MLP neurons of a small language model. Each row is named by its layer, matrix (up: input weights) and neuron, and shows model dimensions 32-287. Each number is 500 + 50 x the weight over its row's rms, rounded and kept within 0 to 999. Numbers have three digits each.
Before each neuron's rows, "fires after" lists the tokens most often just before its 100 highest values on Wikipedia text that the model never trained on.

fires after: "'", "the ", "19", "The ", ","
L7.up1109:452481417447534520557488458446531467490504451495519438539552500474556474571501509583495520511515550474550367489531452457499474428532558487479510525528533465429547495566502489513471456487543454535634539506515527497550515468570444514559455609510415521542523516587497512422502523587549486515464669526477591432452366541493469530456550470533483544554500543523419538486495687528610505441509506518498513506497563425494513462425428508582517552508506480553573483460436495460507500485537486424414603511539493500547520462410347503566523461517461432496556435448443519536442481480486445505463430475447424438533457451461529444551515497584430504550404494445471488503498492510468490414551538517484428487419483467441547507530421558459574470438458513499529522540531434454580512486581427

fires after: "| ", " "
L12.up1226:548508495522441442498593538437578461510459443586525515515481513540538569561574459497532488481483522476555597510548522500515496556519445414498561551529560503442508480450392473525600431453492576480438391528499542525462472513461518424504460413495413556517484560514503539496553414486500470533503452600496389537446545489503414609481466512363520548585466479521489481623484577518561499403484481574550485445532499567536531486551385448474516564435427476421427534484507521486474548521486462524443542452556528518534509407516505552542449514489570573459549411436517502510508478522500444521435522536503408485544423514473468511468491564517408521552399506493549462563517453492477530462486428493501541486442448459548491487551536456477514407510439528616461454535405580451594470550532574

fires after: "| ", "\n\n", "the ", "a ", "\n"
L12.up27:611539497500519559521470500437429523464515394515571534460493505571616407616436457469437536486511496387543525508492532438536491541472455430500555577551502524468503423455502410472567564521493492464483586537542481483468526510561556430502565452519443565427406463515399538501523433530464502439478524575575481496486446526385435573468466520452518457430493505514517460496545520615496482493515439504499520472537473455519523515530567440552458448502472399526553410471416545585527570527469542545526495472557450490578399556547509443529471493493494542570632496540539469505554557572475432552493528500475483498545515493484536499440574470462531510576479532568499476454481501473490560504485508535555473523418502457422521476527575442448366430515478428543488529553584571511510537588503553

fires after: "(", "of ", "| ", "the ", "- ", "; "
L10.up625:474459506540616497539552484550529499515570563555530514552571498551455442484504436493514549423364458542471511481454511464570581533409494585497543451502430518520499546355519531434595566569489542444550534549512446522518490479512472560512499466443369511543520525591478477527507481515430446539608472429450539527471559566509519510481571516504461530521514469464460598440440501488419453449449464494568480432481403492501440463423509462501492475466512501510631619470471460432400536466485608520498449580455419501455460536603494510494531490576442528594548553490456463451463501479488442535589539483504474567412435459380477514585514466513549461401496557531534504505540493491506466489524509576522459558507436532501489552561564513469508400492481455498470561492538436491509491555428566

fires after: ", ", "In ", "in "
L10.up371:471466515478471419488485556500498472497557476479497473518461582525479469496455560434489568502371540511491472448563486448555444513484593468531509469420512599450486570642501499508497505502421543446424627481603585556468528460516536424436471471494505600473573557481502441422458473516563464503425514448501480451420471443535518466492505526564440507449503510444484586520490577518547531502539464435533414548508412505524512450424550458487449580618493510567464553512544488444478473451450501503492630441561467628483528581459463470423541407455473553421418410432513547547617534534596423519560526568441441499504590564557466485584545466546512545489543490399406517630467486548468582527456505486518473459505577563471527497482462527474528537440512548521544476517535486480501434535452501

fires after: ". ", "The ", "\n\n", ", ", "'"
L7.up174:455461453405490476500537485530581427383468483499570519531527487448470427540406517554537488561520606564476492476523494415631575515466459500368471475442504491472454529641507607447484520516537513465588546560436549566461464444404519450457497445426452561478545459458518496440544518442393468481501475469563606531484493469462502556527433423502476496542613539543551374513505498494500527556528504465439561566501550451485426538453461484614515486535583487507391559543529568596466435517503523513484481550510600556452487462543507467468519485561544445478519472437533527513501469612519497591461560518412577465549557411425541455545506554469469524514446471476532504568558572491520539462510514449497424530448570476457560496542459520515501419541431438407440555543510517500589524519476462

fires after: "the ", "==", "in ", "F", "United ", ", "
L8.up264:479397378456468454541583588473528477485588465504493470503561452590502467541502498411494395445530448480410482497602591496449448562516484445540563439550549531511520508456506530430471442513485498462485521479555562553566569410401421463562527347406438565543492559495538453416533506395548512531539485401575501527534456498465488508492545608541598503559487448450488523456418432432446554509524489602519481389509405442454511501579551435502484505555440508485475508467551512461463560526500600508486536485473492597573454544472472457569559496519606440433515446452487530501455533498487506484469471542375525469535550473501458504466488490500495483510512527443465483525515472511525545517449517371550502489521518482561526530466549551518505451517425483546573561438575397576529551557498423

fires after: ".", "\n\n", "the ", ", "
L7.up196:482506492561432560491497522601508537479562414441465531482535575573562515618487442455522539455503537512513468481495382526511524441473510540419461373517504472490469528572551529480552494487484511451447573523346547521502476429522565402511496551386609443522431449516528555532503524478490511548601492490464600522483552447505483544473480508545463457451514570487422507559448534507467530541482452552437423559527501492447393540511474461558475549478582477465472446422495594560535480518418590509533476543517617516415461541516497537516522532495560347502575563473527450545544437584551507519424448467548375430559548474482421536457427474539415468571490482513469508585547540450544562494546517561466515552392484488402511534549440547476557503582513516547481563523498449592489395494540478

fires after: "\n", "the ", "| "
L14.up1114:441501450530454535518479468512479468552442482489471543540469502464472518495571548499425498533467507507508553489588452596562466550508535443471568538577508541536530351507499528459487451503438482405356533476427482502491525502420486433501494495473580545458569392437492571564510458559562477486567499596521477489479515507552483535586454470486538486508487498565443528471517537439475500465535361517481444521488498462496540532510473498485439496408465543548512536396521478480590552478518478473473521457503422582427535511543428424466365491547534503458576489443546499536518503476501349402423434569528520500601447540469497566445389496585511475524490517541467511603613522553426532579562521609467574645511522548529487484579508464561473429489501491420391602610509499516518420497426512

fires after: "\n", "\n\n", ":", "the "
L7.up1098:448461480435528459442539508548536517478465457432540454533435509461443492426536537510516515465541467473514566512498523404513418446462479496519549514489460585403467514520607538469394482399499552458475526509480510562481527453628491469552527493439526511512508526435405470550459570538432534539583514536426486546447497507473498556462536502519524489547472513462420573417415561457499439437523414545531481621495510578558538506500549451531454506427495534521562487376512585549527542469469462477484533450446478557459492464454593464560535440557533538520578476481538482587406530486483525483464411470509369551481495548516432504504469491460565401518462556478410468491480594575548436514473486496456467547461417575436532561467500564571479489536491563544575445532621509555530407420472519

fires after: "R", "C", "B", "D", "K", "H"
L8.up1130:466486480462478441555556559466496529543439378536497423554512474496508383482537502495547545539523419443570518484574524519578526518447474454492522493502553435461483447565567560440547540436418464472547468405507487517550557482591549449481499486492488527553438585486527381546497513487517498601478512518496474432479551542538531471563391547611435455477577535540459542537505566607480491462544496488467544468486414556550530588500479513572489517462414479546473475545488512559408493497540483561431616598574487554372515426486449533498492559486516455572442449434544419507395492537490479514525459521517498446470540503474516498538567491529514541421584433531479563562482462558522528508546585431470441430487444511588388462498515449429539504493493491509429510563590448503502517495510574

fires after: "the ", "The ", "was ", "as "
L7.up654:472446462430541518434469455519524391532512464435459470500545497479453524532497505508485518512449474499470484556637398590608541505473441486467525544549525453460454484512513492570442477554616386388602595522510479546496461468540505518515463622506491585453485437569433470535469529487483448530505581479391572469436480458559423563539605506459456533524491517506506464468409571523611469523530602524531420520513500452563480486560545512536445563464477365502524433496483514468466412500540571538492569505507400475538516620478551544559560489455555500556564425478438519525393499524462403508441498525446501496566500551478582493557519473553580492555520430435441475492577580559481492506546467424469433574501402457527518457515436525448412511469485434475615518514543478514387468461584524

fires after: ". ", "\n\n", "\n", ", ", "President"
L7.up829:546475448454492421415508475447586517516489503428521538445432529477472540433466524469434483496479397471480494512384529555557470513518504511511567442530521468516503466530581505483492441545528574469496489546532499523473598451437582419498417477491526599567548411484499507465562560481492594437463420530472490476471427440512542578460430541525565420534466538466534495459540528530493548467524553436559355474510555576537437488479519464444368582480481490475396457473494520478444515534493495492547475492495546513422491475538482532526601472408536483609549521450565469609530470509561607609554559465509418531454533631575546505522458563495507566483485442477430441531513575486563482502539581490437522455436423478589511485426432514510413545432563474519457485541484477498540487514425429

fires after: "| ", "the ", "The ", "of "
L14.up927:540430531489535554530511555520585532522554540396492462471519517457478538502466479580589532465476446540579417447572401466557428428395437552550531444456496545445413517501453499466480476597509590485543542453463494435478476529558490558526475441539501534419548480529438532536527531508506498477445465420483515511481433512504446490515532490482486550407514578473541499455492515413544459534579324522438435509521472447556543491494524473477467467458600474527597394480499466454450548464493545526412511529509395433422546468508483469503508455534476518532485564526475480563427458427420450415485497492540498431421491516503462498591438545594443482507534575586488528593540468525551509478479464450581465509450424544413530496520554393487550505555485462635568531496536518505515462529541469

fires after: "| ", "==", "the "
L8.up324:491467511487529555494550511473544490547560549450498532472525511402518546477499494521567514417577518561433530501444500315494501443433486574523479419427476496479553524436507639544528517540538607408549482484487433497505510438489474453554460490450437571474513497523476456464461552467540578518524517461530536516486540550523487534543524567413549609568470477498494572426466561492578489568540314591477450445460453517508519510530461482414490511386493460400548512530481546519408537513476590490493491502491454456448496560469515591435412516475543504538567453534504546478463585439441444463452484339528487434423414507500462551554506471497457431534558571575501571543511372492446491551488521485479495533482401483583513582509503437445635590455529547610484515551504450509489443483522456

fires after: "R", "H", "C", "L", "T", "D"
L7.up604:528499442508491487458550484504411513551541514503521530506544540537552483402462609454443420532495564500488560483531471544562575531487455575438592477430462459461508398496455510479514421504493525452556480581420483541468440595392487498534422477461431490560434553404506391563450456484565449491573447431605483457422475530485521461462477508514533472544537498368513451531530480560488563530549548542485472489507569504408507470503549468544432528544530512580512527454546443525508371464375486509544605481485582550458508514580514528528532423538709568535439468473591525535527527488549553552488452525412577621514506434476515589538584516497585475454545468459561540432476572569496566569452501496509519527462512512566465493510479508481571556426482458438454407500436415418463532559503479

fires after: ", ", "United ", "201", "200", "194"
L12.up571:506505555507494483496491522482572542555559437588508412460477546524523532475555511477562447490470510497564469554495508532517468528505578448546523425533499488530517525590441464414504514607432484437415550536592458477419441503428573417561562418425538527517534525569398491475504494549390498481438491571462433544466444442589551454489581451542564518489535542489408505485444468534459466520539534603471474475482470512425420522534533458540567526591442505461455419433539546486468583561518502432563518537472593488424499471516439486525555479556544479545455435466475425461510407584506517471506422592495507452455471466471434645494475567493534580453620569466491490535533494472514527572573596518532530446517635453452473555403463441307524518482518458522502513501473556453466578509479429

fires after: ", ", "| ", "United ", "- ", "; ", "and "
L10.up264:467507514454591394542465519425531546559525522493438545517581501606484529441445519529514488559502480494536505416474462531495474531533515481564486465425569428547497639508502571525461507484514464491425477521537550485396501481469466397514476462442538504450499449612418467439489471561523537521500552527525578449525507529420518557490531429508507525546563523510554524524469479432462523519539404610495529468525530576452593456489412492538550524518404417430525398439512475494507497556443490403541537464501530557439440502502430518502422430411546478423536508454418556554543456453492406533555506454459509563588493479415482548542494409520524421481457448423560558478472477515540467508452555445588467522565551541496623519459457609483502554530488512439521530550530513524562542443517425

fires after: "| ", ".", " ", "|", "e", "±% "
L14.up729:447470477488497479460483516489483406453497489521549479467557451532483550489491541539532576437533472532527503453522502470494475479457529503431546648436487509425524474482443541512593412341521577492451334445443455503589483527431526534563414563415478468513563511490554575563437472415508452506514352460532452549503564477457518489436478541422534574508450499525506602644488607527484548576574455548446503472543472524509581446538492506484496523533516510548491462484469479591424561386446580454458445505444490476459505496564498444569528490517471562457478476523536510477523482515559553595482538487452599582413432500419505415472474572453488505464483609518511528499520457478518535595471477494550581525571578462556512480564436488495418526499455386443436428541472579600489491451508525

fires after: "J", "D", "F", "H", "K"
L8.up59:373493515522416522465487522474483468519498502608470498551555491550470490496490433388485500484474422535565497579549614551434557465496541427484550498460406437499467475380460508518585456480518432497537569493377566494500557526560407482526482506472525424505465485481442469501579450461529512513591582505551488516438563559607466565402532540456523438522570513533385474491485579488490600542476454514534523550482465528497525540568477468542457485432529611517502537435539575532576449502516401428506502532502561539529453485503468507509495398531505570489575573390478516493507418478415694552369479553510510458496574543461525501418443431597572550471565448551496553573496511491475521397429468478544527515539558547487435584472474536484544553442454511576536530545508456533475493548479482

fires after: ",", "D", "T", "H", "Ts"
L7.up193:511418549552497510486483505503488523489511389581437480446562434410560453431531460491473489552553437488486425481562475529513477537425514442451490440458439476431494482568598524517483528497521460530553577587521545475481448545526513466540475564560474550593442530527502613572558412543483520511501550448527495416515564495536543502439458518489446531496577462517491460441450579542485598435478514434558460520504585495388534545509526522512471585489485517574528470461509498473502459469554454547590494460594558453441537437491475480430479575515555431502495458473476449506457521469422626510490482524432494463429535503498572602448537586539472512415526543654526520390545461517462561473414473504525519570378547384549469496503407562559548512488462498471488531518502551455482530496516495

fires after: ". ", "The ", "\n\n", "\n", "the "
L7.up1000:506405480440463363470492498503478493442502443383430450523519556390469506408451519470518472505427495458496555509496517504570499519454431444481378468515522544446491521593556563510435536567555531482555389531426564527424518474516588494431516520532547555528509462517523504539531494466522528550507494496494504462484506496509490556468435508588386498515529605442462407461406571479608510551540502541584542583520478596448416570422506466575434439555576429491437482516478520521584413519544455508548466482446471506347504524514511519576567502581499468472501534501592534562578514433450515530420498507544461443496567516527493508434455491446472499473472570395519502535485457485481532539544525572495438526439508516556532575511491530481488591542583482508579432552514537515587498426470461